MLP neurons of a small language model. Each row is named by its layer, matrix (gate and up: input weights; down: output weights) and neuron, and shows model dimensions 64-191. Each number is 128 + 32 x the weight over its row's rms, rounded and kept within 0 to 255. Numbers have three digits each. A neuron's up and down rows have the sign that makes its largest values positive.
Before each neuron's rows, "fires before" lists the tokens most often just after its 100 highest values on Wikipedia text that the model never trained on.

fires before: " the", " his", " a", " it", " that"
L5.gate677:076107125170155116123141155147124173114161139124174113093107146155142114161080180092116104140134072145118151154141165177137191127144120090108087134116082134163173117149099204137109125107103110161143162174066149129092167125125167164134094141130206153126142163122131112191099106110127093121103171189082135135110117169132125108113156105079064077093126127130192188110081154150123122114122
L5.up677:123135093110145147110130111137135085132108136148106083091136142181110117115140170102063107118121119164162078198110175086134106158157123150126187083154180167120133151121108134115144134080168129104126172112080114173093131081049167108167217141042153146129145156158131106069182143130203148139089084134123194148141128082115122141124083082133238112091123088136146156012154127081127137135106
L5.down677:125143115127148109192120141143096107163117172138161162082136133134190073135131206147124125142097087134138124136113161099129130152162129069167132124141082119139156172132098089113053104127110114091120158094099114128187116102077187149134151133130141107120148110082109145114129170097109118140046167156084132136175117144123114147143111094061068045114153166161122125119111153183108076060125

fires before: " |", ")", "\n", ",", ".", " season"
L10.gate294:121083111149164103081109144102135139129154108147183141104095118121158098112052114102147146134186115095116148164091099157135101142140146110105091197130155142141114116203183189139127117131151067121130107188114088112128147166161088138127141106092189137168071137154150113159130108221177134129147108138140130062181187121124103141160123108128109061134123147102143154152119112209138180168099
L10.up294:127144126133114094122140105100096132132151149141140104120125130108179012135186129215094089162088138054088085094118126051119129156120077145171149143174089075117166101077134157134063129187171110120118066145174076123131091126165165127119153079096133136116129142166107160051148121148135147196126151170104145101096166084139076103116091167130158127122168115112123118142116109166088095079102
L10.down294:091164090122122163105121096111122116137111162169083086124144155133094093120122108135174109118130138104184085104082157100135126134052142099150135128090097130143128083112121120118109176135166134085120139138096129089173161143146128168151157141119141109110141164081186133135116199117157142119128091143124122100151127086093130117080128086116118091157098127131169079092170157151067143132114

fires before: "\n", "  ", "\n\n"
L10.gate339:122138164171121096116120092131211117157099148093133127076141086133074130147142084138187081090155110102129136206116111152115154108155173120140094112148101101141115152115139132128178094138123135131155059134103133149074180084092216195140187132179150184139131137077129174149159121118139210150131053144141099117109121089084096094115158115066093091154129183152175129095139121185142149119135
L10.up339:151107136096130049129066149159139065145131149091142081076173095167088133115102141126199071117104136089138206089143165154116140141163197110175117060187116181134160133124122165109127108142100159095156123103129156138110131108086140175186128164157158162138131205138146120147123148115135154068116183085164177104103155126110135130179138142084099155109063170139148135115126163145116201134109
L10.down339:134189120088111133148092097169135119114132136117146159106181078091130150150113205125255119131092202127132183090123122168126130080149159102174089110099149149100130133118170169088138087165041141150175120153132124112168105121131133132145114147183136122128120121154179119136093143120126101108109140098105112123116105135115107130186168154118080095135100151172168165136135108116143138098154

fires before: "="
L8.gate782:066110147192151129145155125073152184096152130143210099142105094121130118140148176137111117180114196082104110088099119156085105137102153123156141097112104146158179131169117115075132089137158165131131129105086098184115137127162191212149107131131146125145116189156139113195181102131113158149123151129112167130148131105079138160133114159127130167076139163124124094123128154141104120108198
L8.up782:079118155136120121130184125085153153131171081124175155107138146166089080114112195093151151179153192156103079147155167140164090139129118076131064093219168171166134176175107145136181109126104129138126133067063162133080164136125173192109146089115132195123098140134129070169164110153169117152133067133120165081122109084119140122119110157176144139074112179165109134115183066155119170140173
L8.down782:115141113147130140142105115103162150155133115137155098138119117138147139128123156121163152155155120139117142162144135151103116000152162087123116107140147149142115093134121138070136102120136089123154116145097121145138155129147155198111117124180063135121108170133115143173131065134166163117156132123135119131164134135090104147140139255134248199116138187138114109157155121127120134121183

fires before: "\n\n", "=", " He", " It", " As", " The"
L5.gate450:093146160136119167115128112110200156145170169146161109118174143199106161147132148074077132162104106142125087075098112131163110124080163074167139150120121121150148110138114137119158120106081058147096160104135186141072151108155135196161109196161161163139062104098103107153109113132133138145145089111080090146157195167146100132114079107093115156149124139171117157129187176163082142140127
L5.up450:139119211130059166171137103116136182123120126154116141123145126067156083097103155102115163130120103132195103150166136185156199180181168150130105096155096098110133154106167110169140118172066139113151135166150130092123161117150091125139154140082133126084119205122096145149150142128149195164072167126147146106160061082093075155112106120114121133142128121113095085150157153172026223160171
L5.down450:164138135159123157157110083113129147180134186171157135177107089188114129059112079070078099150089144142139130134132112100163076192130103065146158120107107178150137110118135153176098169091132092117105120102120102101134099101102143137096132138139054105104133136101116143121099101164113172123123135120157139150175130089113135144136099186107229133087155166157164143091167154159131124150152

fires before: " in", "2", " on", " as", "{"
L10.gate553:109165155168138128135108138104115150117087074127162130097124167110125122126027179088086114123075100141083157119111166139085151144127175146178170146184159121129111175167138094143136126130159149129143146109184113124120106162146123173067142099118134177100064189163147159148080184147101081127155180091165161108087110158182067155141154123104122122102167120153111105123098142107117143123113
L10.up553:130104159169111099106132084199143136127182082152112124158149117110182156104110076119088125136134093131127107110107067129102178151169109132120121107166123087144141112098102074084163161119131090092140121170125116094120152142154140129096105145093120096140170178112098161147179166141204118081114232141129111150124100162190102165181183147170144188158153099151102190116069170108126159133150
L10.down553:101164155138137095083127125101167140138111106086152147158113191140129144148134096117155115109057083139061102130091117203166131075127116121118149097051125185131178115166119091133099108071157165102144081124131152120096115129103173143123157184145057098152129136127135120133134074085162121078122194152141137160067102163134181139094209145135228110120119087080056167091137183143116207179136

fires before: " by", " with", " to", " in"
L11.gate561:118137139130105137164101159143098115124127131195134136125105145117135189125089106141099104128064158094172172150134124135106125102171096118119170144154144149118099089115112189116132138184134137100112136087135128096125213158168172135194150087133140127079084149164112073104110133111143151137085204135099110180113158124149073198080186084167065098167084167135117127143093128131123102117081
L11.up561:120120127107123154160138168139079180123095105192200154137161103151104090159100115118177161156100183122157098091158105097174147137107088087143090176172174133138156112117142139126112026071152097126113071102111069133121106089136139080115083123120109092196129139113156048160052139175143066179068101143127126127137148172092108162056135189153156130129133115130097103113138163105135098072122
L11.down561:166209117146145102069086155133142100127143151129095142101136147098138170128073106121105149106127185168075099138138142172112149094162138152166101086102160109136129108099101118154199134122065122128111153133115119143184169071115162150154116037061044155077108120117090106143146102132122151137129125124103124117100098118098103080157140097090156123080099124115166152135115079138072161122148

fires before: ")", ",", " is", "\n\n", " –", "\n"
L10.gate280:110086111118127137120123109135060127101162161168084134142175111104094119107131094121138127135177131094097084087121100163093141172161120142114136101140098112106109084080161145150080207072146114114116150080138090140122133114187095163162126066123175102155113121102094154183182077137114155096137124157172104147154143094118121133193048083150119142138107161166130166168133114150127111206097
L10.up280:077091059138121145146095107100094143148130182108097141126152096124160103138080146134163100099103128179117202162135121186055145134100157163163093146201098183143148079109111166095110125167167126124150197139135111136169144125115170126172109114094136103177146163159150170135124173121074164098135154115101119149166123117140109133114125122129108096124131107171133084126174209099096087105140
L10.down280:124182153173101132129148166122117127130129108095088206112130094163150113088119171109205195161042131136137167177121149165130187155140144125134054195104130166133158139176151130171168143132108096135126066162090083141081119128115128110130096121163122130120137130136156044127095140072149143131131175108140129066079158132141154135114130155181173124112123164135174146102103156135181131163145

fires before: " |", ".", "ere", ":", "ation", "ript"
L8.gate722:046083078129175124160148115105184154142069143058113145107099054121162141160150140103096183182105131133047209116151144121127150134171125107133136149177161126123114146120064094116165121083174155100116078170085114100112152143125162156109194109108186120116141137141090107135145072132119137180141124133133140183079104169165124069088108120125133088127122119167125102127168157145117121116114
L8.up722:131109104165158157114096165104145111171145148068143084127133081158134087131101148142120120201160112121129126160114106120109100168192130163143062133143194091141145115077175093121101119064105122147169149171114139134137125120132202141107176163070132109127116142096083101118110053157135138114118090130155124115148099102126113086183122138111163132112094089160154100170206114119163146136120
L8.down722:088139135081170175095131153084116135107145119142124108121140146103137139141169162098144104109171082135114130099102187053130133105155140138153147109144093093091107068088100170143100155132131077060179142147103124152151162106140104148144129137130098102109117148086124121207177097138145099139065118147177181177144161147109118071171135191074191136178128191082074107133187128159172226123088

fires before: "="
L6.gate236:106167133145121077145131153093157197131197139106156129096110137144167134155163195120091120147134172120120073112124117137140115154085133090116163060117083168074145075177057121133147118126113139153099201096156131193083160075124128141174096165106134065137175162159160089184106161105156167169137109105092129083200086138136122100196111118127158105088151131172122106166141113124145118166109
L6.up236:151125159133099114121129128172131112096138142087176134099080091167121113221107111140131102191041106114123125140125104127112178137052140091118100171103110160146185199044175135101142101138064170148168149159162089129151136136172106179136141078096151127175072115101060145122138102150133102111121154115111103140133119149102141119086126118117133126119091138158139151107149079103116123181173
L6.down236:091125172144150120158120115143086121152131102140139115168087130155131101074133152086052164211123192084115109076148136117147073127052151134126119121154101136148122120143093169168123094122103139146147163115100109099068112156142117120175093107132092146150111174119102128136133115126154140159117127127116121101134161135186162073133169136195244103145143153090116092110104078158123120204105

fires before: " |", "."
L11.gate803:131087152134126162092140138069159184064084178072136159120115155127072135113143154071087115139178103093155126173077176186141089146158119120084132138150142128161086175198178155164059089141071137105163110148085115081089153145139114159074101104075161127166104141138075095165174148189119121178111168106117075084086110158126122120121065121111078136103087149143109111181122116202135101119122
L11.up803:120044102074112125139108141136179073146079064113157129116128121177223055106150119154105132128151143136081113152086142110099173150129073139187174143116188114146138118105112135123137130115153158224128153211124086125179117158152137127120147150117112157114156147093123137092168087131144122134146125171124144148136143112136134149125144122101146162143124114174169112053156127170097149136128
L11.down803:112118156109126154082129157136101107144128119109113078105122152113112095079118125128136139129181178091086103098060096154166075042135144041124121105118142123117141107113161160101147128145121111184140140129159122187158169151106157112157148129103167084126210135186140139077128151194141164119155083108127183152143142135112178115091124165171166081176131143066115097164112122108111179145130

fires before: "r", "ur", "ar", "ya", " Sr", "l"
L11.gate502:153101050162123109077123172091096130093149072133095151099196147179137157110127148086215178094102131106179111155154064157138095110102093153122103137111049087145126078225092101139075133120120122095163162114136132128119128120135103127076098112157082145142116161110193075102139152113160135180080153132147125150144094149160168163084138127168140157123097136080170070096082113103164039118113
L11.up502:089132120133159197158162102118160178099132127105111113186163074133137114121119161099083131114193192137105078108113104128154131154092094106148183109142128065159152080165130134177126148119094088109138103165061135077089093115134114052082091115097163097080109135072090090082152206145128111077095146110134073167093103160158129115123163127118123181124136111084097139134117066160180092069130
L11.down502:128105091126104032080166074141119122124142106120145106109117164170152110126139141105145053112149133154149126138097130113085049167182125125111088145152138137110137120162109117075056124193089130135094226091163093131182071187181135110150138115162179138138142139086149122181086106141141126179144105112105122144176173126129107105197092105143062111080131111157161097095147156125103168131154

fires before: "="
L10.gate85:073112163170106167141110099045139201123148106132185085091099137144150121122107153120135105184120153098103139172109103194105123137149144080125136142176164103089153123159057135127172100133110119110144129143075115135112152136164157189091117116133133143130107180143086111177180132149203118133120111153115080073166079095117109146125137147124133170113143158128192112186141169134147121128155
L10.up85:089179145166112115143115098044126192143100155137172096125130108128110097121108151110128168182140176105096097127128101163087056103138169125160110100172131140094106124173092158080150116147162073120144132111081112098116155132191131145123116132160115160111149156124123098142165093164150136134167112143103154111175124121134159143184091191134174189114139145100165088184175146158152127143172
L10.down85:120132133136123108158118086117110140111137124142098125142121114122127112091125125127138153144162114120095105133135120144140111000123148120122118116134106094159137136156120129053150080141123092124132136145143116120139170099159141151140126145155008123094144093142145110157140084147143160113170100137116172165137137138143156118141100255119255165119123128106127090110154132157139118130180

fires before: "=", "\n\n"
L5.gate792:131112163178110176133139112121177166165197152159117104155120115113152137086123125081091155114125101131164191082112099161189114143168175165084153098181118109120139124185135097183127088118087121118091124162136145125121166165172147168139103101116118115212108116138098158113123137155104176167133124120123191160187096117127116150084151169141142233118065067173123127170175097126161167147142
L5.up792:189134131090104095101081109071116092154149079170113128142147132137080126085149129072074131134165114151102115086135115115121136172111116159162089130187112113129102146085172142125137138153089164145122104094097133135168156155115103106207133091048087145091113163171096110061179102170189113125139124137165133103182113189129086122128044141142170102100121122132127148105081096129088176146132
L5.down792:117143069093151116105133141149179142087170132137118145126139122175127175117096175137172131136127116113148148091135096129108171153109143137150123096159123098112097166099040062154126136074106161048108074144119115117173129177105220158096081147144058118157112102099127059090136147135059075116182075130123163129104071088134154134137152144146214139126117135110102182188195105138143145147144

fires before: "-", "\n"
L8.gate156:138148145096155151115110136169150199124122147076094094123144129138134081169113140145160141152098168150090097137149107106143173106106126085139102115142055184106088179104160124125154100113137143150113160121109191146120106087152096128108124123116193204174128153175096144111107141136116082114122107097095079124153134138128133133121129097099118051149097117158164130174159114151179081157124
L8.up156:092055110178111123157169122152114160186115183154184108113095084087195142102095102110150089173138136129154101055134091117158149146088116094071146109119089141115159070117124129112138142119115095139163196111129143147046123098103159118130160142117143136149142179104095104161148130098138110154072101115081129139139161093157104101129095116108124135115028143142123114080143190109101134119080
L8.down156:175182134135120143127124123097159177115130134121129147130157135119131123071171144102138115094102111125109128145179097103116153080128174141135149161121123187159125162145133132142127157164160064128114092178169098133160150191137154118145053111169087158117147069136117200143150130175135146101146170117000119159175099067139092132086156179118147111121118138167124060160058116093117134090123

fires before: " |", "=", "\n"
L8.gate740:042106157189172126106137126147153186160120122071117152183174120103183109179116161137090093124083174110117142104099099159177184153083125083142105147132104148138122123157099142186118137119183126098152117137087107113165132111116147111119062101074188117151160130122138163152055077166101106091091137109162190166125094110107147114112162111100061092049084150103189100144075134169153142211140
L8.up740:116151089100169138087142075175091169140105181141129167104165084120165074140160155131119160090075151100135124130122107122098118131137141116090142091091147118152163096058104157101169166098112133193104120128121121136116172103139127157203097141129140076172157112154116118139166107097120150065154138107083178175159118094128177180137162137157138151100094058169092164154126132105102133122163
L8.down740:132134117095147125095133062135149138125141128135163148073168129140140116078083130092071143144112098130083119163082132153125108149174106172134113104098131091072131154111113176107182159147084112134163088142151121127130106145143077185135146141136085129089107131123091111170088076090174154103107107180134112121158131116120156163157096159106097129148122159151151141169168144103127140046090

fires before: " |", ".", " the", " a", " of", " years"
L6.gate387:062110124113176127164155092143147176137184129095138140162083086176113121185131159075128157118024187113126180126127123110094092113138129123138115136128089134105166106140085144104161120115164098057135117114160098106101095144125109168125172123081168158190113195119116142167112137108115109125142128104103161173112110157178129130066156106108109084148091127121085142117118153115118092181097
L6.up387:080091108122101129112110158164149097102171204134154129139116125186044203127067121109108111122118171149156178121117118111108146135161187139128081133120122129147145128200190124131105154087059081137151097123149175146163106168112062163100116154109119162168119099125168155109112160123107107184120072075123112138109101110099166126142162133127073061173126127127039218190128099152099143167149
L6.down387:091126110133203142121153127146180090117178145177092151110136058094105084115123171146109064138178150108133124096183109077109086129141129089149130047165100158149149040121103158162139112080154179113095169126167083153186145145109123110150169129187160139144139138155068126162157137134153183087074120158159081103126113168075125125153172118184167103143158138130170169100122068134079114124115

fires before: "="
L8.gate65:133092152145109086078100127068179145084112158159179090119081118166135145143111167111092156154068158127127096157114159153104084186128119154091093080145169113115144186144148141096131156181096153179139134119126091127116181179170144160077108078134136139172134202129115116162132129147143141150132114160106148147138121123085114155176114096130086147069117177099086062159175170128071108137155
L8.up65:129130159104132132137112151074179150107065078138149122096154149205079099135135159150125130108170146113126084120067115181113094127086102132117143092140153176141153214148095107109154072133177167164181068128090076152094164111152080150151115071119114161105109146148067142158159136129184106108081127141109107111145152158090154163062113145159144137091129127151168148172179136155118106131205
L8.down65:109168140191122140161127112100155173129122105120152128134134150163130130148119155094138125136113134123076115169148114191132133008113154130148115136170147115158117132151091119105174109162131097105150093107095116108164160098131142152112095123162044127106121145131114107160129118141139164080146129123132142121148088082107136142123116255146255234107142128128138099132156165119101151143215

fires before: "=", "s"
L8.gate818:116158142101113112106147136114154182121126172100151122181108092142098159141153166056140149108095190145105089140073115135118129117113135109092146142081128153151123120149135144144116116111143139139115156099127186130116147107091123081173132112136159151125090111134142136185101188090127110106149106136127180086173138065089107087083099113149125122113126116065059115153123108069095123136117
L8.up818:207218135086102151121086141155099109145136085153189153165074075149133186094095128110121137130129104095146137104161133145100077136088133120125109113143178106075093107136177170154121137080098142132140106050149111155141161168141166081104084129142125141067088084157067067068181102170164130098095115131111161097156136128109248092145127144152114180129049125152124118093141101172141152138135
L8.down818:077123158110102141123091149073114092167069128137110112123142008165096103117168069125151176127115113142113096205103166128115131021130159094104134177127129126143124113109118083137126151100141187155146214126121186117095135159135169155094126106143162129096155149096168157130143184146154127113126194129210090143124165158132147135137136132148123114098195108089133068099119126164110092116175

fires before: "r", "ur", "or", "iv", " Shar"
L11.gate700:137126122109134173148146116122055132124135107070175221057098126177123124099114114120158120136084165116143131178063128201196139154156108115124156048143155141104106091182138150125143067169143105094131108124155134131124133155100122136108038121075152133118125162095140126169114169151174110153177114150152174136132093089092126170104198124072118079054204124103110138108099119072110090134119
L11.up700:157153084128088111156127128115105187098147170113176170149112166097123129093082167093129147130131101056200092135110129153144094100154179164180132150145140152131128076162129125106192090210124053107120122109139140130121109163115128137121097127146103077169107101086130148122062154133182123086150122138097195121104145097179099152141146147079131130087164129099131116076118117061097068090154
L11.down700:097145091130104113164174095125137089129143134133175146081090072081130119100095170092129137100190176180140108152175133123136092128128148226136093104084136126152173111177090108096136140163151147088100194117193119112125136179085091196182109139173077140166109128075102155171145104086175070124190150138173108106155135136144142118162112104141108202120090115155133137089130159134187162117117

fires before: "-", "\n"
L5.gate426:127123075098161162098129136189148130165138176081161130117112092145083176115204109168093034083135082176126191134136132108108133127139116118143139101147095197056123134120140118127112121121090107144146150106196137163113173120109120149167130129121134162119160118130079127155141156162162063145104070119168057136189135083176157086142134098114096115096117136170175125100155088057152151128102
L5.up426:139166137117088033121132110099122104185122171110149152121143146126111118162124094144093126197088065129053147156146102059070075121184186115083155105139136160127116138073171213154138112081093096150108117098092125137155142131145072132092161135162151170142145142177107152127174120064119145118111144140080093115166105161116113137116136122095128068151102135156133103094091187141145126145118
L5.down426:184165151109151132142105108140098146139155207138143157156127106099143114130143099093121139155182086154151184132131141118045094117119174142110143102108117127116151170079124108119140116172106103163138160152149076088163132173090135139126144090101151155157135092126123135177132068176120154132098110133110112126130132102140069068143116171062118154104067158147157120195149098122151097094096

fires before: " a", " the", " \"", " an"
L6.gate785:150117101142192125110096139134101104157127106104089078099150156152118081132119187143129041113121124131093134159168091117070146185121127081081144115168104113118171112110101168104176132089159127169138115131096175119121141106050154136130136151083163147108167142158110159201103137130154138092079092126071178160112127100161103162068151114090104017114080145094144103124159156125147163110135
L6.up785:161079118139140074113094103096122182194183132104132122101134122167168104172140153144143087148077146132121090160135187161086089135168175100127123066085172080161180186122122165088108138153122152120151126144128142123111119186114122126105120133140160122121176089149155116130133190093139133147178164144124135053149097101140071074099154130042125160144131128145145118178126125084167211097100
L6.down785:135092110131129127163177074153124112158152124062145139132123148165113125080109137181192081116080115163136142102139093147105178037080114126128132122096102132165121099128088192115064151134200093093119150172078082131127137098070091170146080172150063159144124107096143132131131145148114145125084139123132141081092099098138138147057116106096131115099103156128128105159082168079125169138127

fires before: " |", "\n", "=", " =", ","
L8.gate42:085119181180151169100098110142144126178139153106170156178137112101167157169166108117132097086099143116110119114132152118110187159153099094114094132127089144167140141078153135146189147077111116052154113133141153129183149139084142127193102059082197103157139092127126149146122116091097148091116131120154187166096144165125155127147124093118023110154118131092087145191132130111125204144119
L8.up42:137117143162189102158106138091059136141103148099082131113161174121185096155191087127134129118162160121170059176145116095188183122060120052131108253078057155131164126110133096163133104094159106137151102094085107163063098137125105153158149126109118088207148159100177124094109161111162122197130138114152166176161094114189154120089091103141158131125138049076136107151129130113110186172101
L8.down42:136181154118075098127069188142116234082128138114087116166072113081199076087130125097123150164053191096100151167085127116195135215118158175154116172113133145086162134140103134103133106155111127201207109143130137155172103117153111143166129167067132126136147141103138163118114106090127186126149097182066141119132132144162156082130084150115083128109156077132126045072145147133091138104204

fires before: "-", "\n"
L8.gate46:153090122155173095107108074141130160119106108119153131070102074113162059172074149135165109152081117109052134195084092141044123157153127083133128101187152170106154119090124100132099133143115156138166162125119162165087161139140100147147180172108151152223156166132077154140150123140140135139161110155163139112139169142124041149142117141133135140088018132165110108085119104199131166135156
L8.up46:134155155037078140182184034147169131137164132140138095115146100094063088117113157163186126123084115146098162120083132139132081115208090116098170164109112133059146133095195116128102088112056120157090131091112133197117161120140076104143132157206170168164142167158152161193155160131153148175120168151160100119174122108118095142130098157041122151113105127135152110119132129129125112139154
L8.down46:164135129095122105091130119117122133128149171160116141101147137163104123057099122141217143139156120149115145144188106135150157024125113118107130136091109162094158130184176160179115131121130108187139144071095134140122160201160144120127110142166064140157146148108113118239159135147171091157131099093100065147165118158155102131145116214132172176112130124104156101144145189133146125098136

fires before: "\n", "  ", "\n\n"
L10.gate176:095132186140121168135175104100207125119175101125145124128146107093107108165151105122177076103153123129099071098115115196128190138161141088137098111170062175108109099122133096144127066116128095126130130169079161130098115086163162122168112138155175177166125144170054137190088128153132067085134073147091112109110174119097103099135147136070098168055078192155156196099136108158085141129147
L10.up176:151094124137132138173162076042140129150123125150079160114141088124104135159100232137186131133099096184111151178077104142141117134183152112109149090148117106158146103114155138196213134116139128129108109127122095129094143155162079149114185147137127215162125145179087134168135178138129120104135165212159163175184164139108110128111130103163083172122143108144152135087169178156133195129150
L10.down176:172140216100084153104127132138112107172126117148121149124122117150113096104142134124181129145113140154161155157133151170206197075128130124136112119141159158130106123182142106110067133191176114144101078140082127151125099159173109131134132116163052194115132141159091134189110139081099153160130122139081112136168098091115126174167202205144186129121129132125124206137138125154178212155134

fires before: "=", ")", ",", "\n"
L5.gate630:049095093164127108091077130100109164164131118152149116157116149114113058163109177152144113112085130118114137095163143143154180140114127104111081141137104127085178112172094133121140131104160083132183147167101142149091127115109170171100104072103167090101173172163154182175083148121115159059110135118130126165089140148186191096076131089135058150094166118133080093158102142103135089147089
L5.up630:143104141164102138148073137097130160108094127181147130068108124123164169139100159076094167141067120107131077113153087123125158133103113134107094147117182157153118135138184078119079134201078193159170096152172147140069123103166121171112136124124143189148133092139137142103092077144113148138168108142212194162148102105115161120069069172203105136126101135142139144117113143136114109161163
L5.down630:143200106098138129164118143090110192109102145105116110179104168111131125105161145115063102100158173174120139157026111151148155148120158058097166088140148116185195170115078105172155083106109139149130115139120138178118173124099072181143142099193181099091108191121131132139096120113076197161148111133122144111130149139095145087125136156167191084132178186144152093119111099230162092123097

fires before: "s", "t", ",", "one", "\n"
L2.gate554:093157131125126106151165127154199120092162167119134064084112169097135111186129140073116111111129137089115144130113108175122126187138134111113144143095151134111123135113117160107157129109143158138139111065144121143128171080123104159144144125105160077128139174186130113158092180117163078154153088111148182178160121086096094136152102105143099146070082186085147124113152128110077152164126
L2.up554:139122095100149110164123114105140145181109137118131100099164123127105138113159144143157115118072149104078132161091069146075100121153153113088109129156141106000106097130116110149098086134090155160191132084178141175063165124122183102097116139142088116140147096110127119093133182149077190171105168106121118129113091128120238073068115155092115154135182117134107109151170104104094098133143
L2.down554:138084098076138133124118102152180106089148175138163165144106125087157098157090166117075093090061156171093144090176093172116189138133203178163103171135115130125056106160133144112117133117104209157111153145122098144157134175170116173110161080105147124094151140127153137127192144099124090169100141130156174155171081135091123112121122151173107170119136142128128167127129088140122167089101

fires before: " by", " as", " in", " to", " on"
L10.gate494:154116087137128132190115103187145120181118126117161115160100146213103135132092090115113109121096192144078092073178110137086105134164182129124180105164167100111079172137127149129111144100146146117082149150168080099161110114097179150155086133145158163126094165099151134107150107166096111145086093146129123138116124116091120160125106101114111155146121111132111137128112137092189149148105
L10.up494:135086140127106143140156151133127080141082072131178167082169124142154121120090188131203116089113111109129189150100111134107136110176126141118137119122119122136172065113089116109182146049172178113149116138149156093172134043103124156146125116127097089145163153137146132147103170100129092114054105174134053152118082058088170151125163139179117142110156120180115076142156149113170097149177
L10.down494:143161129087116171106122114147130171048089071146184145116140111135151099110075099077072102126102123175176142135132167134102120159136136148157079140157119120104109107109102087035138159093165116123113127148122139156129093083166156159077119135099150103117134109144147162116134105098137134138188169117113169133092093168139168124109158157137151133120123105125154191153133142133152200111129

fires before: "\n", "=", "\n\n"
L6.gate803:121154150191134171162166093117174123157177166126155123089094091122141123117154136076034080165103106111108143086130152185133133181168146176153079087172185119163124073077091126145119102131119172166147151129101106130160177134158177132104137107067159106138141113144137093148125126136162085122160130186161192135123134110082051145159136137102143170127097174100095156179132142125115167149161
L6.up803:109142148112143098114106157075127197171121143067076116107154154139167119113131096120124153153180127119136089170111143157095134121076163135123128159109127144123077123159158125148118175041156139151094130103095104119141161105170110147133067119115172072105149115144141107093186100138194126135116158080183145190102123160172152068168081109097126138127116121201175136187134135132122173110094
L6.down803:123158106164138106109150067102149185125152131114221105133069098135160150094138149111133090126135131104147084063142111115114125076140136200151078134120096119112089134135066116127131134168152165138164150153099137136153196158127211134128133087121112127125103114091163105134198110138112121106164147157132209142118083037135121153177108138082196169048112085091123095166166098150090157110167

fires before: " to", " by", " in", " into"
L6.gate541:068098173101163145176167077141233141157178158148128190144150141125149123158115108136176098076089177153083130100139106150138127132072163113163177096125129132134134163146094139138166161078166137138100104146143107127143054178118201159212137113108254151143124173198131148125125130151163116127060069099132123154143131102146131072151120070127085104123085174136108107121110163122151096115136
L6.up541:081142107098116114085139161153083076165067160167096083065142129168083130179092148111153130142101129117097137164152133119057065151193212104180191153107121093120101109142091168148094084151127155120133130114192133144178169132122114113109102102120171150099189150144155104092142134152140164085128133123118169100133126096141165164108101108121116109120095144124183116154160147102167134081118
L6.down541:162129111163074148135137106117078112157147103099086151133170089133129150121118094093062136166106152149144157161193136166090159141156108144119127170117118169114137087156141120114140080120132116138086142069176141132127121119130151102139184098100129133098118070099157062105103133081145103134105121143157091155106089156124175122186150124143185161136133097135149118142139164118136162132121

fires before: "-", " Lin", " UTC"
L4.gate79:117123098123167080126099142175141143154157133086116120090097075104136109119088132113112088094086139138125176169138119158118139108126125092137144073129090130118100160134111169155135113098151128170147198090148191145128130092135160108148140088112172201173133127196118129154123099139136141133097145094112137134157120144142161098138074061090085119131076203159140106147143087048169122164081
L4.up79:104142108112085106090249137110078150132130127143128190165128107078183062150150168103072155161109147141096088119091097073114164114051088119102118157119108106117124123126094132146078122085088105195150148095105172112145141100126077108132101111078114142115127143177111118143160127068145102115149172182141104131148105110086147056138096091123140140136186181118135150092136094059186147141175
L4.down79:134184105129122148147089128160138117129108148144163129104150095164131079071141154085147101120051136161146148108102117089098096100130069086084112095070153096102147158085122120097148067181142054105111149120091128153113134078046124219110104178167182199089097117091120118218127111116084123169115131186086179109159100099113090147101163106128004119111130145133083134138094089073148119096144

fires before: " |", "|", ",", " season"
L8.gate172:109136181125074109138164139152097120110175069160150116147133143149123124130157111100136139107143096102130124114123127119136153125143120146118117149155109170146114120057107149139163159130067130158121085137076171113096202131153103132155157077118164153158110093154134119128115165143125152096079133129108093123229116134116158169167126079106105085130144122124177148144158082098082141174117
L8.up172:144168141080111123113091187150168151197137142173169125106072157112085085131136163077151122099111093143122097071116150125103156124121108179140168203114095091141151100114125134165085172173131117078103179135118132081157134149166156124106146115128131197132146119215159140088130177150140161132079056140103099132170105062092145165137160086088159127130121138101204171123121138162120100138141
L8.down172:146112097124164121094189228125117169115156196109150106146114130111128117131119157119163109135124134124186114079104094159086132056194105203146140075145132116115096190136145122101140107165151178122099078104109132127178059201128115141118159153157143170158137134129157146104169158123155120170131083120093112000079061134130183145166173146111130118133079101146117116103140169091179078134157